Part of a small language model's weights: width 256, MLP 1024 SwiGLU.
MLP neurons of a small language model. Each row is named by its layer, matrix (gate and up: input weights) and neuron, and shows model dimensions 16-111. Each number is 128 + 32 x the weight over its row's rms, rounded and kept within 0 to 255. Numbers have three digits each. A neuron's up and down rows have the sign that makes its largest values positive.
After each neuron's rows, "fires after" lists the tokens most often just before its 100 highest values on Wikipedia text that the model never trained on; "fires on" lists the tokens most often at its 100 highest values on Wikipedia text that the model never trained on. A number after a token or word is its count.

L3.gate629:105069124175131146145143167103119095144135165167094141094130118146134111104152177169111140132055112146131135196158111099118114111082160130174081104157144106111136146106153125151090121149113181088160105124099132148191028123145116105135089169093089136170165124147170190166068117148040115115
L3.up629:122049135165136139143050113109118089082144130180115153114134160133127133128214089143088163119152100094140160167083106169096089125095138092125139116160114104106181180202078106102114081152120195134101129127112059144112117170100150181116175146110125129182093089121149060135151100113119169169
fires after: "er" 18, "th" 9, "l" 9, "low" 7, "ir" 6, " On" 6
fires on: "n" 24, "er" 16, "d" 14, "e" 5, "al" 5, "th" 5

L3.gate511:129147100153177167139166135151133131161101119123142134121114154092051146107101201083133152144187225102126186138116148160133144136142143145149178173193126114112099147128143095088101155102072133195087117118111064114163111129106140136062105166108171203134103149077114184115122128082151144146
L3.up511:098108112168125178090105145120113170084208121161149132119093104129167171145112128077126090116122116138130140173112149125136131126058082120065134120154128120114097084097019155153134131132155112095157120108116145172124127184098119097141161103171104171100194131114118155107175075151114152099
fires after: "\n" 63, "i" 4, " Tra" 4
fires on: "=" 33, " " 30, "er" 20, "in" 4

L4.gate245:170118172161142146102095107124098100123143187095083146187110198141149118187128118152142163116142146080189175069140126145071072136154104128154066173143133107136125134204044121130121158205164057153124114138108117155163189099115127109162127172096155185166197163073113171079150132082090099109
L4.up245:145090140161087093139096118125065134128104206089133168124122068130105145136064148125120094083178179108129130133135137176129170107137144132114127148131192135108106086167178131101125147136139145082072081135114087162093091156166177088083119140097122061117129138116110130090077107108114124101
fires after: "," 16, " finish" 10, " well" 10, " " 8, "p" 7, "d" 7
fires on: " and" 25, "After" 11, " as" 10, "ed" 7, "id" 7

L4.gate13:173105177168102129099158104114126142153164138118080120149134136197134135153135107190134130101125171092166144129110182121098139157090089145097132148139154166150200139170121031112123175139061159156115144182151136128132154147152109131080172100094155108175119052128152163062075115168123110156
L4.up13:167149151106143124097134172155104144104148164176127161113140115101074157119146201120132103107109183143105118066132117127142086104132155079166167086122119134173131154149104123103142139130158143147105146160094150125130177083099101153188052053100120130140096138112173153099153125095179148091
fires after: " |" 23, " Da" 9, "″" 9, "D" 5, "ver" 4
fires on: " " 23, " to" 22, "n" 11, "ni" 10, "N" 9, "ro" 7

L4.gate384:150099159145090146190157167124105124140077067086136105100202157113120159126171109124132130130139085089122142100131110100132110087132077117171107136073134092111106096132105166161145150179125095132112098151145101134146088141104134116104194106145150129130154117108152116099115177116152179096
L4.up384:153130121136158095138106114145076172093171130141222179160150153075101188073162126149136153118152088157103155187176128115138129115144143088192085145127132121130176093160111125165086168159152119168107096067101149091135189129133120128136153125098163113174081141143209139130092212231110133143
fires after: " the" 62, " The" 17
fires on: "y" 40, "m" 37, "s" 4

L2.gate284:147098129156056130104102230137146126102108091119094139031142119168081174070107136140165135120097083104117167133111133169188107111126138105141159080138082164131121111158172179077118136169076115091144121118153169107115137133116170147146080124078147092124151092150081140145095083103162121172
L2.up284:097086141147112102101106131146130070080099099118121141104095069149069148175149123131151136187067152132020130113115108098085110181137143115162128109072112175143115118134069147127168098115105086100124145113123136077153120133125156193155106093108161114082111205119084155093160096111128109140
fires after: "s" 32, " c" 12, " se" 11, "t" 9, " do" 7, " ma" 6
fires on: "que" 21, "all" 11, "ne" 9, "ing" 8, "est" 6, "se" 6

L4.gate922:184104095239138160097169168151111103107139144183175190115124119129098175113142133194142155122149177132135127109163100083155112153154111141066097136122143146065090123143144103098161138117092135143130122105058133137088104154118116071145080117109117155127172095184128114183120137135076068130
L4.up922:124129155160186121119091171090177101103159156193127100166078161130065126088153160145106099138183184157150143096097094095112112094070151157115166094086115149072114093127151075058158145158154147115117138132108121132064135095130136037118135128123147137125090114110138147108116149175153107106
fires after: " F" 19, "F" 17, "ed" 10, "s" 6, "i" 6, "ta" 4
fires on: "in" 29, " |" 13, "el" 7, " as" 6, " into" 4, "ide" 4

L2.gate42:106151150107107162159158168124142139095102191145079154162144088135060131150147124147155085190079079128167105101132057117134146147120078131140104150124143166150066110113116081111094089195111120194101077153066150113114141160105134110164137163146121179146180125121093151176128048095117144203
L2.up42:133100124081149107151158135137109129146153161134109153123102112081098130162121113132122105112141105079091141146123126150089129116086166109090080163176153139108087118163182069082068107122119106166084079199121157102086168135125137122103107175120096154134133109106114090139125119168118141106
fires after: "s" 22, "ne" 12, "e" 6, " E" 5, "y" 5
fires on: "im" 23, "ig" 15, "ight" 9, "el" 9, "z" 9, "amp" 8

L5.gate530:148152164166162150131145098096145132104132047066128070155080109131126096147108081115127085102135175120132107106106129105070085135176161101117136160151113106122088106148159104148137096061068174078108166092166148141111115136148137148079122154050156153130163099141159120084111084159093155118
L5.up530:134154215121122128086121176147113139103106125128167143080120167148098147133145104153093094191157096092139199171126148119133141138079152113154115149119158142150135148127136090130142164136087087139156151168161147120120168144065120147102159161132156103038116103173190107101147131147140113129
fires after: " K" 15, "ad" 14, " A" 11, "k" 10, "d" 9
fires on: "d" 18, "el" 10, "st" 9, "f" 7, "all" 5, "n" 5

L3.gate944:182165115134130156111161166150116108130198130158140118096106099129082114159075092161150103139128146148152124079064146150119176118175071117125154132088129172186122198158085139135143121167092163120133154144120132189144127205109151167118108148078147099122159114123157165121158087100095104116
L3.up944:116124139110114112083166138137147156173144147077121117111115042133142101125124141114106091089099125071127099135116136149111143118145126118143065177099131088067093154074139105139087147137178116091092118090149167083155151166098094095172134131134108177132192171079135094131070164101127126080
fires after: "o" 23, "A" 10, " mo" 6, " an" 5, " He" 5, " re" 5
fires on: " at" 27, "t" 17, "b" 13, "ot" 12

L4.gate528:075175158104080149151075100111111116119141121099178136076115121149151110107092172142154108128161095114161178173105177111111119143136174106171116165090120148097075096144136161113106104088133187119156054144155129099142138142122139138187179179169169092140119162161139110119161093128155124156
L4.up528:137129097152173163124138095106109119193136143100116163044110088142154110183080158137172116116129104178140162154089145161085173093164196129109131158099120193168108103158158049090137129196107144111108127144171106175167124135150076177124125168140181097135086150150114119089132062053146122125
fires after: " do" 13, "ul" 12, "'" 11, " no" 9, "es" 8
fires on: " not" 23, "d" 17, "t" 13, "st" 12, "es" 9, "n" 6

L2.gate786:134174139109128145085160138164138137117157155094166120079107085123180112130102130140217086107121127196095201145165142106090111151118104126173118098138136160109070085119138105083117110111089115066103076105122145171180086082159126132127110142154165156109130112079137104134088135121161194152
L2.up786:118165053157154116143167121182154102148127062129153151100108077105165095072138087137154166137109086118106111088136156146123096114086111152167181119121167161143067184117157115093071158131173165114143088140103143132146062090137080120171133127139138123165092142078123137159158087066162134137
fires after: "s" 25, "tri" 12, "t" 7, "r" 7, "tra" 7, "h" 7
fires on: "or" 17, "bu" 12, "vel" 9, "el" 9, "our" 7, "bor" 7

L2.gate52:119164182107129203189141119140140132184201127111093108149138151144184105140110128104103064117142117169149145108159124134183129128122142098138120126080139143072170147107093132084126171115134165078131123074160148085170092166045108135148108163133139115201105151161135133140095167106142110186
L2.up52:091138168176126133114097151121084053146132076135074123167158178139144132121155120047140095088160114108106150155145101096230136111154130128176149171157145081155130129119098136180119093094129132069134100181135116121098123110137138119098133160160153148123115104117140198172164124099146140126
fires after: "t" 25, "et" 13, " T" 11, " Ab" 8, "ib" 6
fires on: "w" 34, "d" 10, "c" 9, "s" 7, "tic" 6

L11.gate630:144086059151142130135105197124094116093117130141103184159174198171122088117112152106146145081170102168103150111097090084121117121143125179165072158146176179088158098116136100134103054133068124128158134145110112168146094142126165134200210133164121100141157129115146107146144159114104132151
L11.up630:166169110149149163113126120119104162124124132109107129152162149124131155103121162169142109159141110182131054131175118065111106182092128137134124137159087141146143154142156101182090107123139193101171198081088085112061138116143155155105182119119131129145187139153095086107072132118174081115
fires after: "\n" 63, " " 5
fires on: "==" 60, "," 8, " Mc" 7, "west" 5, " north" 5

L4.gate328:118173094149149160145116165135116190062160115154113148210136149121121129120166156152111112095151140129146091135134151109172121075185106104144129122123117124038165096092097111133062106126100146127103090062179142065149079139081138097111102138161129106144154113076159147151076113141160100106
L4.up328:133184089145145073118113125139130177077143136113082103159083134137130165094139144149109145112157124146108126143128169159127215097154117118138109180098128160063193156041093136125127101090138044099132107102143134058136106168163134100123140148162114115115116152110209150133124112145127118078
fires after: "ba" 18, " Ba" 16, " Fa" 8, " Bra" 6, " La" 5, " Bo" 5
fires on: "s" 72, "as" 8, "z" 7, "an" 4

L5.gate131:183105102096116127126164121167134125126155107152146133120159117110227133142119110093181139156122075133160150100095093122112155116132116070123106113141114108107144121144114140099056178116116164110153141118187126136145181174151090143115066080110169106103123103164130106177117150064123118192
L5.up131:130139131115089122158134101157102113151155098085019161195149106055115131099129120100127157088149132075168188123073104140191108042178172081131131115173157093136145150147124161110135170125140135113115083091110067147076134075125085135099147097118182096102139149167139097128136157133109116116
fires after: "t" 18, " T" 11, "th" 8, "u" 6, "et" 6, "at" 5
fires on: "w" 33, "s" 22, "x" 11, "-" 6, "er" 5

L3.gate447:171124107149209135110103154140154110154127117126127155170028075201139137142185170110103139123155143119162140178192123191165233119127163163147139147112106096107167122171081149141134138136122131157165158115131109109117086199112112081119142212129123160132065169180114115139097130119094137120
L3.up447:117113091166159116099129143193115090136153147178119090084110129123122133188116095117120071111065165146139121168100208136125128158124117141107155085108159162130125059067193098068140140162101135110115098092112169084125170135102107087088155087139183138137191131130101108082096128102113203142
fires after: "," 46, "o" 10, "hi" 9, " Du" 5, " Ha" 5
fires on: " and" 43, "n" 8, " that" 6, "ch" 5, "f" 5, "il" 5

L3.gate979:118135109111105127171139183090116118019150127102164123127118158093147134192169113133163145098120076189068156131072130102113126195159105152135115106091140134119122140183096129098106108142125136042113094139123165158120108102136155098095089182160148116127171145128101159074094147154152140166
L3.up979:111176041091142135116156174103111169054116116143183112069140137089133090116167080156132170100114084149094167147106118115143152103164126158113156139118122178100116184168092094138124091117140077085165092133159168175119135077191077135151086131188107113111099076094142156042093123169130121158
fires after: "." 58, "ru" 15, "f" 7, "s" 5
fires on: "8" 17, "ct" 11, "9" 10, "4" 7, "5" 7, "7" 7

L2.gate866:087179157135137129114124128126115160151155102092147104138137146144144154122179105161145130147098104145132158099091080108162191176116140106151108173120139060152076082077145138151129157155126191099180153132165163177155086058100123129132175174136102117168154109108083140105183153132128187136
L2.up866:095169136142119146107122125125069189138064147072138101112158126162106187136140148124174188139139126147106138183127094125147099179141128142165145140090163125142116093130085195154161090195182153104102105123133093093157179114187108135139100167124113126122106077101152097126170173041148118094
fires after: " " 48, "ir" 9, "il" 5, "ed" 4
fires on: "man" 55, "men" 18, " You" 12, "d" 5, " Man" 5

L3.gate1003:132097149167146144133091142131108118189128144115120122120069133144120092076113148071149163116159149106101155151114128164167083105129112174153118192124079146105110115164092105103051127118123105123156170154121124103157165069090115122106133185097106134084124174152125113059100186113092070137
L3.up1003:122121094126148133051065108170113120140173135200139090137115175136130147159149062092117111075128156091122106103109117121141091166163119126130092138164174142135152111180154085155137111120180135110101114116158079091108131114118158118123137107059172144095133113171132132132106167213164083137
fires after: "," 70, " " 5
fires on: " and" 34, " but" 26, " which" 15, "====" 10, " while" 6, " when" 4

L5.gate888:128168114177132136096140122134095114111145119108105159128162128134130132182164159126197149174005042115140135088114082127120140128064154135126079143111131104113097109135083126092127112109096132069135113078114170123169168137070114164126176124074135208057123127127126152119133132153153120194
L5.up888:158148112148099156133134118108161099111081085112134082087139059167105099106122157094102146109108144152164146141127176105111172126221126071107140108128081128087131113152147136075144107141112150130083202080141117102087131114136119099122196093096152057079082149102074133074140120121099161160
fires after: "\n" 39, "." 15, "g" 10, "ing" 7, "ick" 6, "um" 5
fires on: "\n" 39, "n" 23, " to" 9, "-" 8, "com" 6, "." 4

L6.gate880:161113184155110141136128089103118098102134143114138149104105113186165129173173159146157143055066103103109144123093119086138121101094072131182138166123183107113149084153082128174155154161172150125109134124114127132196148186091134086092167083137127162083110104106087150103108190108098132166
L6.up880:162145123156141100134107127167082132160162209146156130040094113101153113131127139128115169162069209140138142151107138110078168100116199095132096144168144181064157130137119168129212102156165182080089088131145154155099137100124110145221174082094158107107112183153134151143079178096173128154
fires after: "\n" 82
fires on: "\n" 83, "th" 4

L3.gate1019:168072101090170127111080150120153083112144132130123156144110105170089146147136137133170141171104060174109138110186153108148089155091124103124056112121135071076079066138188103145114108132153092171123113146173121121085139141144194124121166113125129124121142139170116131118090154102132139103
L3.up1019:120189129135124157134138113115050087115137200118084097145128118125083155180113121179180086118143148121158145150141101182177150106120158165165134144136157111118126125084121104127143086136147100141123138173157164148154144160139142145155174122106111173121146116110110103102090091146171139144
fires after: "\n" 68, " be" 23
fires on: "==" 68, "gin" 15, "st" 5

L5.gate624:104078131130115111139070172099144157048132089071094064097185184196139076106035094103126116097117107134079130113125141134153179131157085165114146093169173076096164097138117067096137102154080087118153140079137108108083149161111131145116046119067141153144139095150117134133157139120147114194
L5.up624:134015178118159102078099088095171193149167099127141172160126148106159162151080131090109090156089120178090132128118111107080190083183156117149197197109150111138089096105166194142119083111170089102137181093159189080117082135100162124147096135185095141119123169153144120103098108150095110118
fires after: "s" 25, " S" 18, "y" 15, "co" 9, " the" 5
fires on: "ing" 17, "ong" 12, "ver" 11, "ci" 10, "n" 8, "me" 7

L3.gate906:154125148199147143109165114132140161133068137137112160145115116162112114138105100131153146123102111120167155144107057150139146148085086040126116159085118135148125129160102150211162112118086182144161132100125152109125093115103120123129159136113150143224185117112187110136103102093102224087
L3.up906:138048161133161206140136139163111122113140163198118155117122077117137108115086115136131075142113087142092130065115163169164115158142082127144094108133122125074162142194158145161113074100148144119133082118108106075115108151088108230130170080184141184176109124111134181142145130182118169145
fires after: "er" 42, "th" 14, "ber" 9, " who" 6, " region" 5
fires on: "n" 43, "al" 22, "le" 14, "se" 8, "or" 4

L4.gate316:137166104152132125139119151141094107117156138161102096158126127138045089147121132138160207139081107057107100150093152114147174179174156128136079229112196102171124187111139158147101153149047199136146148129169151135173081128132144132085137131126085161100159100125170136131094183124105132116
L4.up316:101169133137151166168075110191118091067140156140091159158113130131114106118129114133116121097145147179091089123087088070124118113236178170109182096131087182103110192148237158134094108112143149101195103066165156185095186192125158112087147142129133079184169136102103121142125142137151143134
fires after: "el" 12, "il" 9, "or" 9, "la" 7, "d" 7, "lu" 6
fires on: "d" 45, "ck" 7, "e" 7, "low" 6

L2.gate158:165117151110095081129120105105155155140126149053168115106136096130112097179119153119109159165066129095129113100083114139059164102167126133089124170151112104151160127118133133149123126148179112167167073138101118115215129177088181097153196090113157122126147083123185166116164125112097180102
L2.up158:132086209146090187126168175179129097156162144133109125155157120141123131101156091173166104144111161108202125123152117155144205119162110116160092089129124116131176182159155103099126197172128111096149165172158126188111175131157120116099123103170143121081121133119110128090129187104131178122
fires after: " O" 36, "ad" 12, " d" 6, " Port" 6, " so" 5, "o" 5
fires on: "o" 23, "l" 12, "on" 9, "ly" 9, "t" 7

L2.gate241:162130075133109123078169073147091115100149119180139124122137177128175160150124087092061114066122095116132153092179169112209131168115149144105154081129198089176157112145179061096105116117130120170141161128129141130195090178096113114071141113114133185187074146132131139171143120142144138135
L2.up241:128101117129149125092138140104080101124110084128097100199102108146128117099176102162131085150110133125130130110179120097084140171112076108105151140108099065119116152146142162152079146144140164112150150095147193129113096114155133193142153209151098085097126097143174123179137132109154193131
fires after: "gra" 25, "fe" 24, "port" 13, "s" 9, "re" 5, "and" 4
fires on: "ct" 34, "ph" 30, "equ" 7, "ant" 7

L4.gate885:136101111174115157125112192215103143056147170153152157150128175090156178151134097091103104123137099118153157071086157025080081170136143113160128162111135141144154068141079135185097111122100196174106150106133127140075129179103158113104158186167124132142157091143091107122117104095124089160
L4.up885:123168133135103120117145202156148145111073108170157174140123158089197168109158093083071116114129078102097122087163130097112113156129140133156189115111101150166153129115077152240109078061176166168112118128132159142107147163152105115143110183159105110105120107129075108130154133092121047128
fires after: " |" 30, " 1" 9, " 0" 8, " 4" 7, " 2" 6, " 7" 5
fires on: " |" 47, " 1" 10, "u" 9, " 4" 8, "\n" 5, " 3" 4

L3.gate46:195092119192133166084090092189081070134203120151141132137110191160148117134140106132114130159077096156092180110184090076100110089141142070118163122177170158080060077130132067114113155176104149146125104077145125108107107158097117123121129117133134141094114105184131093127097122116133159154
L3.up46:153122144141130100126078145163039177074112172133149131111129149098108159136173129211125088101055142170141160183122133103115143118140120095151100133102060131151161162138123140102151116127128099218143105120132172149149120160129157163138136090100134092108147130182146159133133118131109107159
fires after: " =" 39, " well" 21
fires on: "\n" 56, " as" 21, ")" 10

L6.gate110:163129155153125148120143131091031109129091112104168098117087144166105164141117151113194147073106130119123156095122087109100159096119164156107113143160137139132092119150134130150102166135148203059156150118120141127099149124073154144138114075118130158139156064064123199167149150124152082147
L6.up110:112110138088143162115141124087090111105124116148173113111152097134099055159090102045127119102118191135103156177113087111112133121081134105117124135125147119152138122138139168185119129118137170050077167125130137128106123057103169136109147124103153120115139116119228130122124170141074123097
fires after: "\n" 32, " Pe" 7, "point" 5, "or" 5, " count" 4
fires on: "\n" 27, "op" 8, "ed" 8, "er" 8, "ity" 5, " |" 5

L6.gate5:139153139112120069079144170124155104128086130138207081077167192125118152193158150124193086113167141170111174129165162149139167175146131074181111089112095078189109078165111160140107109177128177126141063097116195139093051117055091123095128091122081101095130105096214153152112070153114143146
L6.up5:121105186097112120076077084185100132179131075059133148121147107092076106100128165103174115093183092120156161113106123119128106075108145076125117133107123076111103082148114061141168131082160174160117101181144050125141191117138144105126150186089101135168150128119019086152148140096102180174
fires after: "ic" 16, "er" 12, " inter" 8, "ter" 7, "se" 6, " in" 6
fires on: "ip" 16, "ction" 10, "v" 10, "m" 9, "p" 8, "ve" 8

L2.gate219:061132129147073115118174131164086095179164173160123086124126108163183109173107101170131162124112115114131118118052150157093097070118122153106090155169080155132120142149079167200119219135096153119198114134127123145072058149106167197121131166113117124167124101142130119181124130117094106148
L2.up219:142120175109176111124139074158123134122135131158125087138112131149147119106154175044147140156173181142090190163141105129097138135160121122127134098132147118103110159126075109133164119082120085150117072167121157079128118210175125143129076115149103122062149142113110166132113117143073149067
fires after: "te" 16, "re" 14, "er" 10, "ne" 7, " Te" 7, "be" 6
fires on: "n" 14, "me" 11, "c" 11, "ch" 9, "en" 9, "r" 8

L6.gate535:128114184155119168123129137138166183157157156198120144178116083145116145135124142151147081138061079138135116094161124113143188120089130080113148114149145137050116061164107133138130167096145121089095177128135168181120186155123178133137158145154149200166136073069112155106135141119135126077
L6.up535:082170102085092151123146117146130118144169127115119060041103206133151129104149098065122069109171158109149147152122144069073137151124167159120130117158121109116187177091130100092126129124142176152186103151118134146048119079097135123156144070116145107111171100179138165157104162104143109135
fires after: "\n" 93
fires on: "-" 69, "\n" 30

L2.gate103:160151127135119052136148116144140079142157174170159176138090178133064097205197142141156100107153074147131148144170102126116101130136068152108139097123159125099099091120119108146076122153139138112162056105174089129180142130134110104156095101224109158094118115061166103131100134108123166108
L2.up103:100168074036100134206094173101090160101152148173129169122123176147143139164183054150147104141111147137113175201127127141127122137106104113177098114172130144115128176117142116120143105164176112121142169103163083139164182088182136099098063104122117229132100133121088125085099128128083113168
fires after: "." 95
fires on: "7" 25, "6" 23, "1" 15, "0" 9, "8" 8, "5" 7

L5.gate212:156058174142090135158126135122124146099103157106179121138175116100103110137100093120148107100097143125078154144142129123125092144111078143194126080172132159122169091083122167120134092191122109063078114134167102131095083072147179160095092127094152083124136120084140170074107157062113114183
L5.up212:138150137168104150112124105151091111097164133134176118120118073127131118165119123109176151138096157156130165143050109112110108176114087156204176131079128048077120126132116200127074130089157130048079069140098140149073152153136102093127128151215151145126114086079170114095085137150106164166
fires after: "." 60, "2" 5
fires on: "0" 12, "7" 11, "1" 10, "4" 8, "5" 8, "2" 7

L2.gate486:191184092100095103166152104152079144138093139163139101147134123142155188200168135103166180065123133151134106110154116156107161104132110098176095051165187134114164165127122137112214108143153117119110071121065136121104107114101175099174167165102120124123124131107120149158137133088187100164
L2.up486:191121114128148123172090153163153097126146156128135116168129133139115080177144147105172167145146115188168183135135114116080120092099180125159108091106150054150142138111122126133152132102141172121030080122118112118100150112152138080092151125165148134161097122085145121145124112125063104154
fires after: "ol" 12, " Col" 12, "vol" 11, "ur" 9, "vi" 8, "val" 6
fires on: "u" 27, "or" 22, "am" 10, "ant" 4, "air" 4, "re" 4

L9.gate810:119124183122111152197129143151084157153157161096085127085113167175182123107180154084129133112144110163153144138102106096129084130142128127102111089176186144128091134121125189137164110136163129129137117097163119121085158106111130208193090113156150121159127086168072173119102121059112133149
L9.up810:089095119088109171093080134029038151115100106121081166149155135081107156093142081177115133075120128104136105114111111135166089168164111107103164158106116177177077148112163106142054101173097175071187162137085152137083081114156147132123183157103156114110122137148138113087130079094155134119
fires after: " " 45, "st" 7, "n" 5
fires on: "t" 16, "ve" 13, "fe" 11, "et" 7, "it" 7, "ite" 4

L4.gate844:154150108119113133115090209097123126129171151150100125106153164126136146155158108121121092119144143178117114078127189080093114141059158126126124151108160136137145125189112046109084114196067135116172133116112098101085129102101128129088097117092173148111112111147106149158118084216131151092
L4.up844:167163167127142137128147178138142118166084140074128134189091133106180151104115095130139110080110092081117140095093172116150091160146092108096122115166089115209129097138138178134100210077112148174086106135082152120122182124082136092123096188110106108214164116099152155202112157107097096110
fires after: " |" 29, " 0" 19, " S" 5, " 2" 4
fires on: " |" 58, " +" 9, " 1" 5

L6.gate20:122135131089095138179152161170137148108177094148122163122145143173177119116108097131178129097128167104162188178148094081143099093108158071166096141142106123131088153117160106089182120132064166103165143114171101127136123117121097095099142134163161113122123070104147128129100145112106083094
L6.up20:157169192134136146071117156151132075132121126125080105113093140130083112172167054135111095110207119104133152167096191126122044075124123113185116142190107135138070160092101058169191087108103104095192099158111173170132139138156092154137129110086122088162129113155123125079123184132144142099
fires after: " T" 13, " K" 13, "t" 12, "k" 9, " C" 6
fires on: "w" 36, "now" 8, "d" 7, "n" 5, "lu" 4

L2.gate729:168150151105149088128096167144110129100171105174171107167085145143132118150153160103129165108142132124131178163126070093179103111183119119186093096255152119069161143100149080143133096137124142133121146123074144102103133178158075096175145123145128152201236108103166118074143129122121140097
L2.up729:139145174178110120113093072164111178130130125155177105164106140147136095133110123112112147121207124114126139113102131156106188126134118107176158176115129179078110121153118135149183104099173115088075110132103127097143147173121080145146132095069133138158077137146137159133174051113185136113
fires after: " Ar" 16, "ar" 14, " Al" 9, " Jo" 9, " or" 8, " of" 6
fires on: "ch" 20, "ten" 11, "dy" 9, "ex" 8, "ma" 7, "gu" 6

L5.gate421:088090140171100066120137151150122110158098096163151161139096170182185171127129141087143108102159153074143145138111121116097142066163134168103119145149134081113164145138125084121177155136104125077134117119115134097141174149120142093119125085114127073140115091139139079097164102086159171153
L5.up421:149149116151130075128106174214112102093162105165176149156129119091093086111144126130050177167141178167114091167121147174045074140078144091202138101122077133152156183119126108130150155106145157124102094163131119174093093108163085095156141113132110136107174121121117122084104090086169151130
fires after: "st" 25, "c" 20, "i" 8, "t" 7, "or" 6, "p" 4
fires on: "it" 30, "qui" 7, "ad" 6, "or" 6, "que" 5

L6.gate531:163102074141086088124127113148102157143142099061132127127102131173164163161153148126163109141139151101147117123090107114126107127191117104101133112158187134123104055083143149131131185154119149105096105081171079103124123105108144015165137139105177121098130109113135145070122147077132140184
L6.up531:101163128168093110066150086098118150117143130156099113141153118128130092120142143127185137151104115103149149141168144131090101123126121091133107117181145098086155123167127121169192112135180145123123078198097093116151161075093134115160163095108174118138081134104135181069080143147179105142
fires after: "\n" 28, "==" 22, " ==" 12, "===" 8
fires on: "\n" 71, "," 17, "." 9

L3.gate412:156114106194095145130099160110066125134148123183138112141116159146114130106120118070126077173115035180151211134102166136073143135137191134121161131140114083169175141119132136114146114147110120161147139101137128151155131060104144122142153092113133133154151139080129153139171118098132166154
L3.up412:109131147089139086148096142149160138127156083123172142157152126154084089104101082111131177101099126122122117129146069122106045164126154067179116160172149121154150118130146133106178155145091145156099125129093124108092138164139168127064056184150150116129132125170132156112140115115143157085
fires after: "st" 31, "c" 23, "t" 13, "b" 8, "ut" 8
fires on: "it" 26, "en" 13, "re" 11, "ly" 7, "lu" 7, "ur" 6

L4.gate784:177195153103100175112179123117080095128113158124091154156196092105113136142094091113155150145119085097140178159139124129105111116132072075147083175208142098166125051073112126072134080142107127169107168081096185112095176129069136118156130155140170188143178115117131219184163051115134112156
L4.up784:175160132175127160143132090101155143110094119090127203143127153150094203082159157112126142170120125104090059147082092126124097129115168118092132115133188120184139181163124142140099116139161149207209151098196140181154158194095141155125120151157105132136092134110078140111124138121145171098
fires after: "b" 35, "e" 11, " E" 7, " Le" 4, " As" 4
fires on: "our" 18, "el" 18, "ight" 14, " the" 6, "ut" 6, "ly" 4

L4.gate274:149130142061132163166173168159115120148084115107133105067136118148113168113144116113123142157159217073157112108127142156150113172100121171137089105195201135129080116111148156154092110163095193149133103147150102146109160139099103089176161116155139186207174155086164141141044158130132107115
L4.up274:153106152074166130135064118188114171133135144165147199133137120145098138126128089128117135148157109197149139167108156110154136113139126094106115158156079134115174097127097128167158123048101129143085097137106166104062136160145197088123161167143199107154105098067142138071152140174184120157
fires after: " the" 25, " The" 21, "em" 7, "I" 6, " A" 5
fires on: "y" 53, "F" 8, "z" 8, "m" 5, "ly" 4

L4.gate925:102180097155112171077111187093161140164111141082138170112145130165104119125118117109143094103126119115145172140154114151135111050104141100142191092096101090121159030155107095128110148164159132112174159061114122098100145080093109108101168059082136081105040144090132166124091133146145103119
L4.up925:128133082192131141132102083118146149181130078136146171112150113148158102136117129134165066148148088115105101154164174149104153085113123136105085088114187091103123114124139069105137136117099149120106128187125068110057127158146120130123106124108149130125153150095132158091128163202091120079
fires after: " D" 26, " do" 15, " did" 11, "'" 10, "ed" 9, "es" 8
fires on: " not" 20, "on" 16, "an" 13, " to" 11, "n" 10, "t" 9

L2.gate145:135074118119131109145174128122189111118094179103133097146165103214121180131159148165130089100128094136074125122155146157139091140123111111133183090150140134165067053104193113138166074149143132125132073100088070100104162141083134166123131093169120121149103135134089163151097201154149131121
L2.up145:162193072127161141106132166105099053093134103114103148114138103105143091151163078183172105084104071119125119082131080106076103126088120162125141157085133094139185120156131105150102187139135100111161132108104119088089212177089079159150112124112121163166174148170088155149106097128124134115
fires after: " ma" 17, " be" 15, "ri" 8, "y" 6, "S" 5
fires on: "gin" 22, "ter" 11, "tern" 6, "per" 6, "el" 5